Part of a small language model's weights: vocabulary 32768, rotary positions.
MLP neurons of a small language model. Each row is named by its layer, matrix (gate and up: input weights) and neuron, and shows model dimensions 144-207. Each number is 200 + 40 x the weight over its row's rms, rounded and kept within 0 to 999. A neuron's up and down rows have the sign that makes its largest values positive.
Before each neuron's rows, "fires in" lists the words (lower case) most often at its 100 highest values on Wikipedia text that the model never trained on. A number after a token or word is its count.

fires in: "on" 58, "about" 13, "out" 8, "against" 6, "of" 4
L3.gate739,180,205,233,219,180,191,263,212,218,235,188,167,199,182,217,113,196,201,218,193,198,210,152,169,202,178,104,226,192,249,160,232,215,194,130,270,176,218,180,206,187,251,161,159,285,207,210,183,154,181,198,148,132,240,220,262,142,143,197,223,183,180,255,226
L3.up739,157,201,210,191,183,218,250,171,177,107,218,221,307,255,178,228,243,102,209,208,174,237,155,227,134,182,241,108,281,278,145,191,184,192,169,200,248,229,211,146,210,160,170,184,167,179,127,202,183,130,196,188,132,237,131,158,241,217,215,216,208,213,211,190

fires in: "about" 16, "of" 14, "for" 8, "mindaugas" 6, "over" 5, "on" 5
L3.gate213,218,218,215,214,236,227,86,172,277,265,198,262,226,291,161,89,189,196,169,212,226,212,173,201,194,232,196,218,204,291,165,215,186,170,241,250,173,233,186,164,177,287,126,157,232,202,198,222,230,160,221,186,224,221,239,195,209,109,147,202,160,207,333,265
L3.up213,204,233,148,210,183,194,174,220,205,218,213,222,238,219,227,175,248,143,209,195,233,133,223,248,258,211,192,277,233,268,147,199,186,169,208,208,233,190,201,149,201,112,123,168,239,186,142,223,179,247,164,222,236,253,212,238,224,201,177,150,159,256,204,217

fires in: "in" 50, "from" 10, "than" 8, "thus" 4
L4.gate911,147,218,149,254,138,162,158,145,177,172,193,158,274,198,168,135,147,117,150,188,152,225,142,251,224,215,233,178,168,309,162,241,232,241,218,203,218,223,214,160,201,187,217,157,224,248,198,216,271,223,222,150,264,276,147,230,174,256,167,164,173,158,243,239
L4.up911,192,234,142,266,233,208,194,189,234,183,207,225,251,177,208,205,160,136,268,210,234,159,170,259,212,184,205,216,98,185,187,194,212,170,176,176,202,182,203,312,273,239,244,167,153,145,156,249,161,234,286,169,214,135,191,227,255,159,129,152,131,207,201,213

fires in: "of" 39, "before" 17, "after" 14, "about" 10, "to" 8
L3.gate548,234,197,196,170,189,159,272,227,214,260,125,200,282,254,224,126,197,173,187,200,254,139,187,172,199,161,192,186,194,203,101,313,203,205,212,230,250,187,150,198,200,179,134,191,270,187,199,237,244,215,155,191,201,232,221,221,170,173,165,205,153,168,241,268
L3.up548,243,184,194,122,215,183,231,206,244,190,206,188,248,198,162,178,250,293,200,173,260,163,171,264,148,207,205,146,279,256,141,283,184,202,147,191,155,158,183,118,193,231,141,124,159,159,153,132,172,265,154,241,228,171,145,257,237,172,207,189,237,185,269,177

fires in: "in" 35, "from" 23, "to" 11, "with" 7, "within" 6, "of" 5
L4.gate231,189,197,208,204,183,181,205,175,271,180,212,184,237,223,207,238,150,189,198,209,177,272,149,209,253,188,213,125,197,276,213,236,260,196,242,237,257,210,176,236,256,145,212,175,230,220,214,234,204,219,236,119,183,204,173,160,235,173,170,206,166,210,183,178
L4.up231,221,159,159,163,214,173,203,239,211,191,202,132,261,174,205,200,192,237,206,241,130,191,236,208,134,173,170,117,175,211,185,160,203,160,200,268,204,155,201,193,197,205,292,109,140,157,163,225,164,171,214,202,166,227,183,137,161,203,244,167,133,186,230,183

fires in: "than" 23, "from" 19, "to" 19, "like" 15, "of" 8, "as" 6
L3.gate39,236,183,165,200,202,176,187,164,259,173,136,181,292,239,141,144,188,210,265,212,199,250,246,212,199,186,176,218,260,238,217,216,233,237,229,165,242,168,174,122,197,140,223,157,191,195,266,260,230,124,218,159,204,251,226,240,204,224,246,175,199,211,188,244
L3.up39,154,243,163,233,256,143,210,161,135,254,212,206,209,175,189,209,228,207,226,166,164,199,179,214,258,205,211,141,201,132,172,141,246,254,142,278,175,146,248,223,223,198,239,215,260,219,199,182,247,235,223,166,291,161,142,188,227,154,153,162,299,163,202,250

fires in: "more" 42, "as" 10, "less" 10, "how" 9, "too" 6, "very" 5
L7.gate12,234,230,294,228,251,192,193,175,204,268,140,237,228,236,227,146,166,215,154,241,205,229,238,227,253,189,125,137,245,181,144,208,320,189,224,211,260,179,164,184,199,251,185,107,228,249,251,241,252,201,219,174,250,247,189,257,183,248,225,208,186,186,214,200
L7.up12,217,222,192,188,144,123,216,186,184,291,214,150,191,182,170,226,225,263,186,89,216,203,134,186,206,165,214,187,188,243,214,251,210,108,211,142,181,174,180,239,197,146,252,206,194,210,178,234,243,177,85,183,205,173,240,194,222,143,177,213,201,212,180,173

fires in: "for" 25, "of" 14, "were" 14, "was" 11, "https" 9, "legal" 7
L4.gate173,198,216,160,212,150,144,186,150,251,191,182,202,238,226,169,103,130,160,214,193,221,189,254,229,210,161,251,256,129,238,231,199,162,197,165,185,242,208,228,171,196,230,161,188,217,318,192,243,246,228,185,218,208,218,192,180,183,205,216,246,116,200,218,257
L4.up173,236,238,234,183,225,174,195,257,186,193,208,235,224,214,233,286,208,189,182,187,222,133,150,234,178,130,215,230,168,231,161,204,238,176,190,268,253,184,179,163,194,206,246,220,204,120,178,188,196,221,200,222,217,232,210,175,190,164,242,190,172,178,195,228

fires in: "as" 26, "became" 19, "been" 17, "being" 13, "become" 10, "be" 10
L3.gate859,211,201,197,212,147,214,202,254,277,246,185,156,228,221,217,226,157,188,229,163,189,224,228,227,164,178,242,239,235,195,206,288,274,185,190,284,231,226,207,136,174,155,270,136,187,206,220,222,221,263,233,209,146,249,242,279,170,128,226,183,234,266,187,225
L3.up859,218,228,182,228,217,221,242,258,156,211,232,181,183,188,153,192,215,198,237,157,218,98,179,191,244,166,184,176,189,161,270,194,216,165,134,202,213,229,209,229,168,218,195,238,232,235,201,98,140,215,208,195,210,170,126,133,244,149,154,173,251,234,193,222

fires in: "as" 42, "his" 22, "without" 14
L6.gate117,219,233,279,174,160,142,182,201,199,186,246,220,215,261,216,183,212,169,165,178,199,200,189,205,246,161,148,186,165,238,225,204,284,153,165,273,165,173,168,204,168,223,251,90,218,200,201,198,151,232,247,161,189,162,217,244,184,154,192,125,150,166,230,225
L6.up117,322,194,206,221,157,117,243,204,130,239,151,260,282,182,234,223,232,223,148,182,294,158,199,230,206,130,169,246,178,119,191,189,266,175,172,176,256,261,208,254,173,161,232,193,139,244,192,228,129,291,164,238,199,201,160,160,246,133,206,153,178,219,244,166